Weights of a small transformer language model.
Training: a variant of Muon for these matrices, 152M tokens, 9771 steps.
MLP neurons of a small language model. Each row is named by its layer, matrix (up: input weights) and neuron, and shows model dimensions 0-223. Each number is 500 + 25 x the weight over its row's rms, rounded and kept within 0 to 999. Numbers have three digits each.
After each neuron's rows, "fires after" lists the tokens most often just before its 100 highest values on Wikipedia text that the model never trained on.

L5.up414:521533562500534515486501486497539543454502502497505471528447496483509496462463482526521497503462470529516541529481508482439496546519468494492486482483555529503531510516515494521488514513526501488535544520494492493496471490521479508471517488483484476494472489487499500465470526487531518464540488524509490471479506520489515486576486465496499515506503503489491514532457490493521477483487506515518461522450512466473508457494467547490494460492530498492468477496500435515515456476483467509503530499516485505495544482469475524489528493487535488501513512508534514507492508517480511531451508519538471501481483441461554506490492564505490483480469516477500505498503531535509447533476
fires after: " sp", " p", " w", "p", " m", " resp"

L2.up555:494512502487470522463470461486494456448488481502538493491461461491549508535520484486527489453507477486469486493471447524471461546516528470530499528473511498501501528493505483524514490531521521492522510522511554494457500499555492456474543500506528461525511523474469490520487481508473475501536532484519528437540507510495487486482487501524523459519491465502477527505470442505525488502499517500472536490508500562474483501530470498536543492501520532497507520511492513510519529470551503523512499508473523519520508466508467520470525490479472473485491470516509505521500486486515535527503485490505487501456524475535472489550493516568503494470494451474514511520518535533529487527507
fires after: " p", " P", "%", " Ch", " c"

L6.up406:537519496517510522450515544491482525480478492482452486505478498525443528488501518486506467505512492481537514508485509482462506484503486525489452503483496501512500506468477529468521478494516513488480478465454501509472540495464494556523481509481485489470493435467493504505484516482522554487518516489446503503456500488532519498506528483523478527540526451447485536522518509478486475498458476549485499483461522466512493539486487471479524523468505507468525490502522485486497458490512451515532519525472506516502519477491481520522524535501532490501483490556540499552492516498465424498471503504519512556510481508530511547503513472476527515524532465507517496507505533523462473504518
fires after: " P", " p", "p", " sp", " the", "ot"

L7.up713:471472534470511516533504469501476477455516532521522498543517517546508511521483525487535475481489478489516513504518529476487483519493475494510479541539522538520453461478467509494506505492478509531518465520501487461522555514437470538514438465495497493471510512488480521520499523516506490472528484532522431486498481503509490520520500511515523469473496501548492469508537513504503525512541528493494503518473470499514571475458491537519513514550523463534512521487483493483530479503465501515476489496510488529500488515485520519493521525483512478453484523502538480454497507504479508465485452501467517519554478477444506539482438535531487531472498526494490496512515487485477497522481
fires after: "at", "he", " to", " T", " t"

L5.up521:485482512497531480515499462507491470476503473487493521516456498505541482568525537509483500506502526471482484509513492511546469509512457494474501491588497470493508519512487484504448474507470487488505499439475503518497476486523503493496482510462488525465462599486497508476479518500500447493515519508504527460487486527502489439527489498460460514488513539539469480432522532485495492505456487480519490506512481494538499500494503490539443495506500497498471443492490524481508498497532498520476499506490515521529535515513487513488478523542508501453508552453469513501511494502525524482480488542510501522506507530490538522482529486468471486526499532471493524475526529533487518511510
fires after: " B", " f", " Ch", " F", " part", " St"

L2.up736:529471486464484491497485516486527503515532464498501513535506456532503507497480490471495534549499453482456491523486509498462499542526463468518512463516478504474513483471515521492503478502470528497528521511498502544510451493524476501495490493495514500533577504470495528496501501461503508491477487492519465553499545507511481464508571492503497459508490492473503512520497443497503521517437502584489551481474477507510499510491538547501542499514472496467497492526485466510481507499500494505531529468459469483503550467524528505520479507482517513509525512497515521504473477509512472481502490493497461470483505489492495562582490505500482504512536464451482513492501508457512504502519
fires after: " W", " e", " w", " C", " S"

L6.up599:499464514499513488527500484492521496443525498521509491515516520536474534539500506495501486489448493504478511499479501560525505545499494427535477495517551507493542467471455533508502494530506502493530494471477502524467504503498512483495496500454534510483522450512469506489524522516503500458526506477498524524543464495492478490502457463519540508545496555486484476489500501483461486579465517470497502490520509528507518518524508482498522461463555503483517506488490501483515458480461482479485505562481485512515453476463520505451483527492485523453495506456527514455499508531500513504492479547469519479488499486520498507511487512489470506512512469479530529539498555522498502464493
fires after: ",", "un", ".", " l", " L", " n"

L6.up300:495470484490508504509474477474504488498447471551542498500562513516526501509490495519497508519504507501480540487515547495500497490472457507457495487468510488489503540439511515467489479505487510532477519509439501489498513511489484502476495529490473493533478546534528546521488521454472487488517532536561561469512485501482500493519490467452433512487506501496546493508490528539460491520495508500513474511498530478511486531519509505510542485484504497467559477526501485492501502484517523460512569498513482501512530500507494518500494478481502474507533482469545479527518541501492464471453488519551534483479477477486507540492532504532524493481534438478479504539508524493499473494493
fires after: " sp", " Sp", "A", " p", " with"

L7.up17:514493512521494494521494488521470499510498512509501489523501502521470469493511505553489521465513472564471486483524518462486498514478506521493488481528471532525446487515520466495557502529491512482503480484491517492516490557526473513520445476534483490455464505481512487524490516506531510468472511465535509488532509478478487500487485541506527476506477493530474506489462464542486480525519507439476473499519502522481511490486479510486504497492508432506485495515498493523469520455549525482542488504492503454484482513516461503516471527479464476452490511487505538533496517499469462516528530488505463528508459473446492507518497512507498520505531424507531515580532474503525550486486
fires after: ".", ":", " Al", " al", " ", " O"

L7.up544:487508544522530498446498535487490464482528499465475503489506486477499510434487513540507523511511466521457513547508448434531515520477470521488472486471497492493512528468510496455509503530516470489464498473518476501522524526496497501515460492494482520495487470492484537437481520506539477512474513500478501468521458530479499486433500505512484503520519512574485496490532522505524478583508526532512506544497496500493513503516520542481505467508483519507511502531483472516502549522483554455471531499557534507498475510480501504484448497497480522473482535489519469458528522523508509484487485470518478485492518506529461484482477460481510507486488508489493506462529516501526509488512
fires after: " re", "-", " (", " de"

L7.up370:512492465527537499468429524531468478495492480544500529490458507525501520532499512509543490521478476479507511475489474561470557511505509478488492507459477484509524491424460506506538484491530559540534526533516476515470489511535491489528511473479499531466496506478529518532468518534507576488526547500522480542481479495519488468501459515516504487467477494528498478509478523500512529510509491471505501485521513516529494505520500521491511452494469505516521530527530536470539487491527513508518494468481508512512514476480483505473468500498555514472474489500476471496470490525476473512538541510488528530485510500454519504505496533461468504491569489514486517489483511490466514480490
fires after: ",", ".", "er", " em"

L2.up170:504481478532539518500511479564497510510489475526528528510477487498491472517443517495519506483500518457510477479530487532521480516512543540509517493515479513514512517501504521502536476503465505497507465506492478559518554469493501518507502446492470578542475471538506460528487487455495529495501501508468516498510496551538503526476479490561501494513481494471517535501530513496485497542503529508454484502499470463488532541468485469518465493532503522492471476517498499482495502479512504512531497480518494476498509529500497491557514429488478476480476465521496519492542518517525459493480485518513530459496495520491439481466497455494500527474498543478542487503499505555510462490493
fires after: " |\n"

L5.up887:527482476479471489434526479538520480509491531520457519534482553505508533542481480484515509511512490548487498506506504476494516512558512457489521485539483470501525492483523550472500475536497449509539536499520501486522524518529475522557510523486472507493501479473505483544444518491464490488498491495531513506435467527548546543499561519479462485472472496510525497515500483483540501489485466521493507525502509503479531497473508552470458487489545475489491505490480493528462485526537481529488466498496508491490496481471496499486504509503505487510514461536474516498453502519500512496519452488496489564467506517523506443497534520503499520516508533466481481483499497495489458482496
fires after: " qu", " p", " comp", " sec", " Sup", " cl"

L5.up587:502507508499508506455538498528519480550540537509504469516540488483446494530505507506513522469527517520464486536505544476499489484472505485529489486534483525470496483492492534482508549502528491483462469499472523501447532473507507541521509492513478479508507498449447517507500427487482513457508504509510499488508513495483481496457507501555511520519505489500465508504483517470464477496477507490474516501530499516485497550505522529510486435508554535484502510511457514500496490472486464533509516512478554466501482528475518496505491528507524507477527470542534491469490513516477513523511476471501421493520470546513469496522516520542443496495455494509502498509509533460524474528462
fires after: " gr", " l", " w", " W", " g", " c"

L5.up535:471515465527502504458490504473483483521493481512438517550487519484518505531486473474448492485507480502518532521530474514496447504513473439511514500545538514526465528530490535533502546505495504490509481452506514508519502486541515526525475514538474494482509480489525533465521484541486513527498527503485472525503474508525486481528499504517462502470510487544489526502523530499492507530463487519483470546451512474497503495501499477504487514552504477519558488496510480523477518522462480512480486480513526472490507459535515531538467499498528508477514461515542489496471496501544498511469505474513538483488496500463466465488489464547533499521530559469457439522484495500496466532509
fires after: " S", " D", " d", " s", "S", "at"

L5.up645:459508454488486483525550493514500513482474474555474519518505509496520473494529518509537495527483532480462493491488495486487538520494533496419506523523473460506525518460517474538542498485525506510450504524503504548482518488503504514545509493504504497447498495480519579468451521480499491493514462487447475502524507493477505487513497507535467511519531470472457512528510466523501498477484549497501502462499466522426487522495449474499474522504524494452455492543498542465521497476540484499515471526510527486496491508517499521471515509503506478488452529539476481491487529512485503481513489494530526533506523487488496486470493517480502495516510431518472497491503506480541497482514
fires after: " p", " O", " pro", " c", " o", " m"

L2.up423:483487488465470491486503495495531454484511520477491464526507506527530495463460499472546528495522494504504524480462497538492476526521543470536505518479510482512485530522483501510521469523537493500497507505540536483524477475523500501511545463550496446491560475476516501497509484502480492464474496562467522514490500522497471446494518511517492484518488484496422489486504421493494499475526485552500507502477537503532483537496526528504514471528528507482484500516489526476511505491516534490490465524488498478526523460495530516480480495529496532503503502509503501486453518459520529515521502467562477457449472524471508516509493495522480484452496487510526546486532503499499460554471
fires after: " p", " l", " S", " W", " P", " n"

L5.up564:516475511509476518516520469453516451501459547518485469511455497470493546518479481526502504504469520464544493513521492491495506517565468473474480510502478505504516554511484522509492555533519513519493476509484482506489478500443484501506483507476455510538505489506517492507503488477494492547479490499482498512494447487505522487497508484459509528527412468521493495480464557508506512526482482503505534488480516542472561526505493484491485508493490471508533537527507509459524470537459468460506442482539503480471525496534502481486476527468478485544484542485465508489504471519524518524514492477538479542501535519516498530492533517499481509483477472525516495456532484506524514506479
fires after: "ed", "-", "ate", "|"

L5.up723:498496506490468494528468445482510548489536507475517457486532510514513554509458499526507527514499463512476498492504510512485519503525463556524467494521495468518482450517513526483503541489515494533485527501429517484500507494486521492481504511487516520516490486497529500461461487499513475467477502514487477447553471517487489517501485513504526444498517537529491464480538524456492531495544486505473440490439447512501562502480488475513481507518507504503508523474522555498527538488473510494507492521509546485518557504476483510515482524462504508495576487485542486513507515512540479505470488518504516530512486488461530494527546506509465517501475499475489495482500533508487474471509
fires after: " T", " N", " t", " n", " l"

L5.up392:478456461510461475527529510541524467498466456469501501540493519516499514535470507506473512519519496448491531501484492473478494517515551516461489496523491507525474498466511485499529503515518520498489490495453523490507492490471443505467514519520534501463502481517514504517459500482459512491467547512503476479475499510527472483481487494472484504495503477523490465485524509453503459537502534511472480481539549515490514531495535495516496550503497497497554451482473471524489454547485542508576517475474484468521489535464516503499484489494457483482495538521479491505521487498525500484510484501513504530478528463480504500478499480508530486469499532495502575540528524545448506512532
fires after: " F", " R", " r", "v", " f", " G"

L7.up629:499481498525450461477502480475475451484497479517499507517475496518553466494472515523502535524493446508514553528517493468491507473518479501526459493554515508522503518493501517486500477543547456583506522521524497491497483509492488520486545529489487509517496510450481565504488485497492482493523466503507503520443565513489461489470443499482512471567533502497520456487466516489474457510541515499496508503489515487526496496482491491473493482523524492442478490498496475484515522501508530522478488501525494452513505495535453516500486523508477505492525496548481479544488490476501515521487509478526537491505476486481536549496484476501519465511517480550521466475499516517503480536479
fires after: " P", " E", " St", " F", " p", " T"

L6.up43:489490556534471516512453485492516502522480485488485479547496477504542486474548488482525530504514492549495514490519484473470496479499501508515448551534482503517478507472510493489495509477530474499496492459494506504528512489534508515446491576499536485504540530489498509527492521497525505524495547484509484458538445520481490516476484468488503478527509540508469504475529518521505493502496490534509478461531509501490472512450496522486563496477471493488519511530518440479480534498501511479514517469504534521498478552508482514526446497525508467518527486493518504482515484466538531491490542486488452496544478494504474457499466486496470564500458446474479488533502525515508497475507
fires after: "/", " (", "-", " \"", " '"

L6.up215:516465491506518486483487483507522540489490493496497504531517500530523509458511453509533489512519510525496472508490513470478500497529524544478460507501514502475499521519490533456501510486516493533457481563490476520516468473483504534489474470491479485554537483455509534533449508497457498500432525487540542480450532494532490475529492526492506513490518507493539497530440501492488519515511539493472470507469548486483495500538501512500518453499544475476463499521533525491503474497529491494513520475516514493531585452488498506469477462513502554491513472508530466502469471478521491488488506507460491488456495510524489477508495506513466521459515481482525494511515537528506445485484
fires after: " c", " l", " n", " v", " C"

L6.up775:515471512510485495566520520478525501503467492494512521508482475487504511496515559515498512484503517515499472480483540463480486489533504483501495493465510478464478454487504542499477511474527471481469547536509497514475480489481498484475495461514486510486514528485512531494488536493459488495551481504466492489475520563495508502485504496521481486483528508502465489573477473557496547547512501513485531503516500506469546498528515498453518455492534437526521476508499489496529444469518481480499481497490495487515473547472466510519485522491543551497464509501492543504468471541501486519483533481521488529485465483533481474495481523568526533485505494512533463490459506532513470494520
fires after: " m", " a", " an", " sp", " the", " one"

L6.up422:519527490541475500505530468508514528492516526444484514491522473491512444488533451521465524494528519469483517499511464495526519526554495504472450477456520503482502494563476471496455464533498466532505504469533501485508521515478491492500515510514505494533470498519460508500503529496531488481510506493521521487536493454512528540495483451495464513539497493524524552496465502483505485535514470512507458470483514487481517499521523505534510518492502507474531451491496497519493495534492488529450501492528494505500496511529457479544524488501508487495505486615470531494525519468524472488473468478478520519477493493524497527493512518451482509490493466471544482500497527510475472453489
fires after: "-", "os", " La", " Pr", "o", " San"

L7.up724:482473470448506491518494482485541497490524489497466517520528495493444474492477480496479487512556492449480485469528499499494504524511509471503480531531494481479473533469505529476480538490493505544502536529529449434518492514529494536511470484523547473479497559479500533497504497495508485461555471489530501479536474491481471484514541471454518562511511532531515465498491503503496501532514513495492554482480504512506526519508525500503517474477526527458500527507487502491504505477498498511494465467429540437508508511471514517491498508517494540474518513470504496502461481448494504433529467510494524489496514479546497518495469512529554507490536526503481487494513501474498506472505
fires after: " t", " T", "T"

L6.up73:451492494537517476465440442511533480522514463517445501487483529449497492514474531521476491450470497535550490501508491495513534503524485463511487553532477484508504493488517491496513473525524519486488471519502532511482513472509518503517518481523531468506503490520525484498478517455513498487529518486527517468491486535497536519504509484520451510460477547506468481478499522528476488532513567500501525518511467543470475537456516497485495473511502475463510449502471510478515487513492514525473534471489494510523520499533477546516502512515521512445526473479552505489498474502519488466486516491499461532493526487448471535509532463491505472517485497474465551506528507544498483526478
fires after: " ", " f", " F", " Fl", " l", " d"

L5.up754:516517533506501510487525475460468472508523494521499523518493523454538497479541499472500542469533516475502466510532458544514477529520544495481477503550499495547517474520496480531509504486513526488473497512530473527474497518557473544476524493452453500473524488481454461510525487471515438512504482533543506495500461527538511445494523505551496493493537458522472490524480525507486486500490460467546485520489519542492511479495470514525478475534479482502500470498516480525458496510508488529504499520498545489484500487517492498481508528546515462511475435497536484525462506499503489534482457504498508521515473537494460491539531505510507489479467481458490515480520476500486474513496
fires after: " to", " inc", " prom", " sim", " ob", "om"

L2.up583:481499488474527505497481475533455502506505478517511533518465449514495479489504469493510479511557495508465527504509504529479484468507524567445510481492486511512479523549522523490491524496505497506485476474497548465488496499455448493551478505536507504476490513474508504459454520492487543516513531494489485507526490506513474471530485489485485511505447537526513545498476434452543485486434501503483518516490497475487489505523478456523515501541561481526468498529501487494483525501511547483472524458485485485488450477488481526514467502535499540454455493509513461499525485507517499545503480509549533470496490512522502500511502479507537545515504508488500540499521469516480517495487
fires after: " d", " D", " v", " f", " R", " C"

L7.up727:500548525509460503461478510519441428492488495509527499526512464532501468473491480472508512489502454518479545498501488510519504490539518475519512491500470513529507479488546496479518522506487487469467527493524500492481505516511509535556521520494490526511566533466531517521469521466477463491504523496504513528499540523484524496482541503456525491511513504517477464511506493499471482482485501503525508398506518510503516523510482545517501487502504520485501495523541481513494493502452515503524482530440510524481497521501516534519510483565489550491512474497506488469477451440501470521483510473485505487487481497453540490519555533512512485511528449462499482510503503515520524509489
fires after: " ", "10", " to", "S"

L5.up572:535523559497465473493508493483527502518499495501500518489479513536485533518520520483431507534507512505496499488474504510515472479496485478506468554505500446455511523496478532480496506494466518464478514486424516531481488538493538491523538498482527527512516485441478500459549504471498488482461476496554528531490493513503513477516517482522494519444518546445485508509457498530516492456489503481538506498481475525472479546463447546483479461499461505513487495482475549500546502510484453528487504534538497507485508510476476525490485507527490470488531508471474512484479490496506529461469479526535462545515505481513541506487505506488509509525490540529512489514508502506480509510525
fires after: " B", "T", " W", " M", " F", " C"

L5.up675:520467495459479519505526508505492503490520489498509490480481486515504475483495453528483528525518453475520481523512477505471460476533563531490455490514442502506501513506501482490444548489549509556512524473481506510528478424492499516519462520498475528473511544518519528470418483478484482487523551488494474507475485511492534537507523504544517539540500503526480483526529480485520509501468498505478494512520535515510461514505471533513462481480514492476514465523482519480520525515502503540522515458462475482498512461516508494482477531514453491470530536531509489496466473499511543487476495542502515471507487469502494501514488463467479496496491508511493518479555518529512482459517
fires after: " G", " C", " st", " f", " tr", " str"

L6.up149:507487486508481510490508486529517515490494480505501507498492487500458495482500512492466491511488451503536457488471522525500500521482454423537490482511528484511558522471520477469474501502508506496483534484461505460521477514481497530493520496487526501516501501557535519515509514500515492479501543509496490478489484506493492508536492473527540500488550474484469532555497471507485503517482540540468525485463493469503539542489477474460531500471541455504507503490497497497477475468517508484525453549480515518480482479485507509534469492506452497536494492483451537492445482482505510479510483524514491509507459503546510478508524570497449514525498487495528504576495517568529484509523
fires after: " an", " l", " one", " p", " P", " M"

L5.up274:516482529473489543509542469530435492503528518507501459506496547502486474502479467560471529465493479478479476505505535514480498516518504450472468517505456459493539477506503472521548511492527489472445510500509501520546505462490502538520458495523541527487539501470515504519454487482471475513489477458479491520486463503484513443513471506506481516497502535528495533565504513462523491531466506480483519504495514527511498509511519508500470457484516538500493448494482521475521524527464532470518504472501497481492498481527521530515500532510487504522548518558486473537511515490479535473493535502463476528472520489487464535527506505459475475494518518528482527487499508496522515536505
fires after: " B", " F", " b", " f", " st", " St"

L7.up124:516538533495495555470514545522499543476515520528504508501514472542487505529473493494515478474483519535445530481514475512458516540521503473506457496509491513474473490514526494488476520509505499478511485474503498503552530488521486466564507466511492530507522481492488515534451472502469515490502540489505489517474507535506558477520536478497547515478471468534480486546466432523524485511511515508525526516510452486495505483486487534512485530519494522506500521503445498516509482485502546451512516412513473478480468499520480505509446507493472491442497499486527539499505467477489499486522492486513506525517472465483498496510466513491482494482512433525489508511515521517522534474486
fires after: ".", ".\n\n", " al", " Al", " am"

L6.up233:479511513490519504444500479491506551495488461509466512525490464547499536500481552494475524515474504502516533516485511477481523521513519502498446495540498532540474518479520517480516521492469502510496489529487505470525500493501535517476503476505462493466455502512507508488470510493483486516496495517508491506495498528483490544496529463456524523519489502495531499551447505490471509539488451536469496531466464508463531541525499460510447460529556506525484458504525571523515507447495492521498453489486524468482508499530480510502489526493486497471517536515516469481440477512537551517458466511555518522509510532504522510522512485498487486474482554488473512478480503500469498486504
fires after: " d", " N", " D", "On", "In", " December"

L5.up335:494459536509510491500522496474517483491497519520497483532497490473467546471502512499499503506509529463489487493499484539495497525534486494492481496515497480531534527506502532495479520517524512511520465485480527464524463542503444472535487451479502548479473528491466499500528503486518515462526502520502531510469489508490529510486475518502539536508482479504511475476512496499484504531506488526497524488521478509437519453573560503526556495509523501538542462477510456458538473528474470520473506488509487456486484511489510510509531497441526507483522513478513552501518491508507433488511500568488488542472467532469483523487493486473463502526493515517475466514450486507524458500484
fires after: "ed", " member", "te", "ate", "ation"

L2.up126:496536474473522493458473543481514491485473486532523508512474465476513528474525493505508491502524502449465507492550486466512487479483502516503497536485518513493519509536533486497480537530496471512497499515482490517515510470520447499498511533468484464508492471492531510506473440454523496521533537524522510504523499524570465515458489480477482516481453510475493474512478447509479504552453511507470471439485528474487504510497518531504475481487539478447477501531448520535559537523512498488469527473483500518501533531513520468510496509514482442527526505462535465500505497523493533529496514474504476468495522513482545487495501528479498486475523487480523492511522549491479533507489
fires after: " n", " N", "N", "ill"

L5.up417:505481504501516516535532473543498462509539516508514517539517480515523472497469512480511494492478502500528509479518489521576558531498483484467564484516498481461483491491518488572463500487486480472487485512458468461528465452544479526495510491495471488533568510512503504507495487498493503480496497504496494456477500501491538461499468470514500525492497514529486444468563502492492492511462538530519484423492538505523474472486524519485499454485503484551473508476508512485503510492461518521554517499517518481482494485528494473507484503530470508540524493498510478484531493489493525528440505499480487509516501488486511477514536476492444505519494535533510474486487473496514514528460
fires after: " f", " F", " number", " one", " ag"

L5.up99:490474497486524463472512508531519505469510518563487510525427495491479469496483463461519559483492489489512549449491499487502515493510541444495472511485501476510476519476532573514526477470481460453475523527481498551531497530485534504496490508516561504496524566503507547520443485476501486459491537482478491515493505520493499484509509536480478480508496488479518523498535478516483491526478519493469494481493477495507454529508461523523497522502483477502518474538491538501520516515488480484495467483466512495521503474507490508511484522433507521516496531501488481565506514501467529505510478516528509542480498489518483489534516515526457479476463516510510532544480501488474498534509
fires after: " ex", " pro", " f", " re", " c", " of"

L2.up131:527504517529536555519509535503499485464480481523504504512524501544487484467467502516499486484475536503506518492510494447553483550546498476518521480453558488486508485504493489471439514485543515554479565504520496506491478526520499465506496513516520517516460500505479479476510512499493516491486550484469503530496481488516481464532466528513509516523504527511505528506482513501467464542489501516505521494491488486447487510473526506480493491484478484487468484554512527493466488474486464484517468470492463488454530498473483533528461523512500469519526533523480497501503508493538568521478502476484524523416488446521497464510486501475527486490498457488456504485488530491497496516525
fires after: " P", " Pr", "s", "p", " pr", "sp"

L2.up639:521494513519504470512489491480510525480517483478501506541437460496514520497501500517507460529502504492474499489500519488513465534498520505480464518519498487477472469536515478506490526506519469465523535536545469525484503442507491523530516494551499471490496512513520509485459442475573454473517525512487481489555541525483484483480453508515515492515477475516480511556484492504548503485483500463479496497484464522482535501499465482520504515522525500528485472530507550513518446518542494509520501466483545479535499510489501490516520494500492504473467517475487483486466497451517516512481498452516512510510501475500509430480510544480455454457457520483491494487498516521464502558502
fires after: " m", " sh", " p", " g", "un"

L5.up403:523510499486486517496439497466546546552506478490512503482504469483489459505507475508509472460465493488510558498527484492522526508494509487537483507498480512504499511526511481520514503528483512482512528475462498498475499475469517537519472494535477513481510518501515512510487557484557527503477544483490513481497541488545470486522485500462491532506496486518455496505513499453523496520501497524477513478523535517510506578518498495506542544491474438511546502525491524467475506542494534506499491551491495511460470507467466523490552508543545459459494503475518538523495500473493521478540442488523475500466465508487471505500495468481462491513513450501508461501506462510484483481516
fires after: " ", " $", ":", " ("

L6.up564:533523514479478492510446508481485509532506524497502492493520478518476479500493475462547477466518524495546538508497503515493524517519498507508508513491472515524445491469511496432503500503489516527447456463461502448464520546508489515456499522511434489541506514449478507518486574473494509499469449532469530502512496524522535522503511491478485510526484523469496461486514496489506523519489463496465547508500550499541528524481496483528464504503529481532490477504478505458462498492495500482517496512541502519482476512470496504484513495478489508479502449515516492522508501439512537514499492525495517491467504467487480495504498510489507496535453515542513555510563484472529496540499
fires after: " ", " on", " O", " (", "\n", "==="

L5.up549:504505530468524510500480453484529499460500488495466509486492445467548514512462524465508508516461476492550536529495501530498528507484450538545514490494493510500476545463487479470477545494457515498500520475488464535502530507486509538525500508494513505492506493511528541512496505505485469531483468513538503488466463503507485517504532480505490467517532504538534513498484469549522500486476503486449534488480493499532437509468523528460510542486549547466492476537517492468457445505516462463471496504486536518493511475491516537533528519478526463491532488514529482501513537458502520487500478505489493495496458505478480506518520459522487504522505464483537515487503484540493474528541
fires after: " r", "-", " p", " Sp", " P", " Sc"

L5.up508:496513507512523472471499492479467498524514487502451531500463497499491525531453498522482470549512513508497525447506478508478504469501506547496506515525501503512508556520484578476510493518500522543502513482522494489469562493554512480479500489502489513487471484487549566502496470464508495516508476486460483472472497518542466481475480508509512483537489498509477521509541507507529496486466483527493464484488485518475506466564491478501478476487517466518509490486478526463481551559534472534485520454519526478500496524485537469497459529500528512504530525524503489512507439514502456500505491520519485533519472485501508520481466550494492537486485489470494496499459475467471498495551
fires after: " D", " d", " T", " t", " int", " F"

L7.up353:487483531504503473524480449483480488510458504512509450530505525552548535522482546495542473500560489516489498473483509494509508524485488513522482491523497496482518557524492508473524491530487491467489447526455544512485461481486509508472505559549513513532469494425511508477516474483483497452533513500499487514464514521526472486549487507505500503531469522474516482510519516465512494488561513511492517543485509524498505556502441506517499509503524478492513509469498524486520514510508456514500493463522496516496499510483520466502492551522485496466483513538516479495467478524531478517515479500493529522499446421491544491540492513461494503482477533497486501475521502490489521500518
fires after: " T", "y", " Sh", " sh", " t"

L6.up488:484481481473497466501497541542518525478507519521499473506521489515508484494515522506521508481516523518530532486518475526466540501504428507552502531488521493499481498461486531459481463530496498505482480515505539484500515527498485544490475513473492488494483487495494537533471481458504504487503483443553541508519472495521480513497519509520480473554474554557517489506467512512518518492497534470452522483465467484511481503496490509451548514504511537545489500538509537500471458534505493483502435457521498494517501541475522498491504429512515498518498477494535514480497512498516485511520521552487486514474480446488435483486526525502501533509538494514529489489454516535499483490489
fires after: " p", " P", "sp", "-p", ".", "o"

L6.up713:532520502519535515515530540509523541480504452537516498547520519474504472512520523487458501489485470510501505487524497466473509487464470488487501530495519460514486521477523476433539496534484511469481509477532505475492481466486523501457507468462522435498497518513480526553521491467520499461498476480497494542460488524453524513565478466471525472466513487493495495501501487531459493501492490527527460534491476482506499495475458487489530533489502483490534487555506450504469514486460517515513490482530501511530490522493493494501481532513500522526552484484536474488498500502554488513492505535498510482503509508449497524498479510500508496487499508482533468479485551551505493521421
fires after: " p", " s", " m", " S", " in"

L2.up141:448521487519476489504476502543518504529484509510493512489505489510506522490500485500527503487537502473505485462529517531503434481536548493507477513489511507500501509514482468508536549541514482519482520486485522517462479475538502521484520470503498474477479445484543486484477440466526441463494533523499505521546526522497536544469516482497513468500490479488489485536483493459459501533472498474493495452464494523509479485492516524543494502507531526499433469453456519537502543501486506460527486481511520474512516489465509528499477490571477462507535486486486524480500479509502502581492485486478488516528514502473507490457515474507504514485520492521534488482496524508508508544537
fires after: " N", " n", "N", "ort"

L6.up500:499496532528507511533475494520533477501490520509502482468476497503494474443495493541535517521518520483533504470499531458523501486480515509479469510491502491446493454519503465481480470481515466488516505488503537525486494499534507520540475497517524504455537447479527555507503489489493496507462484502515508521527456491531525515519475477500502490537485518551516513513459445458497491556505498447504503510520531524478514531562488477539532565500523472506458485497490466519504533508501505522489538545477506485459495495492467458513457515482468489470508475494467474513520525521504502461520476520458459494478504523507459518502518492495439525473518505485509483544534492535495508476519
fires after: " un", " al", "-", " Al", "le", "ang"

L5.up185:528486495558493536479502517491469505439493485545506464499477539514514496495500514539507488505491476468505457513474447487534515490488510546486449497515473453508488518494473515513524490489525504492514549512495463502507507472469537497488494516503469550529434523483515484539465521495521469503526531533523478451470500481470484504546547522505502473498481504501462461528487496486496516484521545489491541515508520476545476536465514534517504509497505451529496481530510541516484474469496492508494491487486525497479471515502482496511512493473469468479481503498535476495505495512550523431497492489483499516479500516492508492536471527510502477519481441493537545515559482517485452465495
fires after: " c", " g", " P", " str", " G"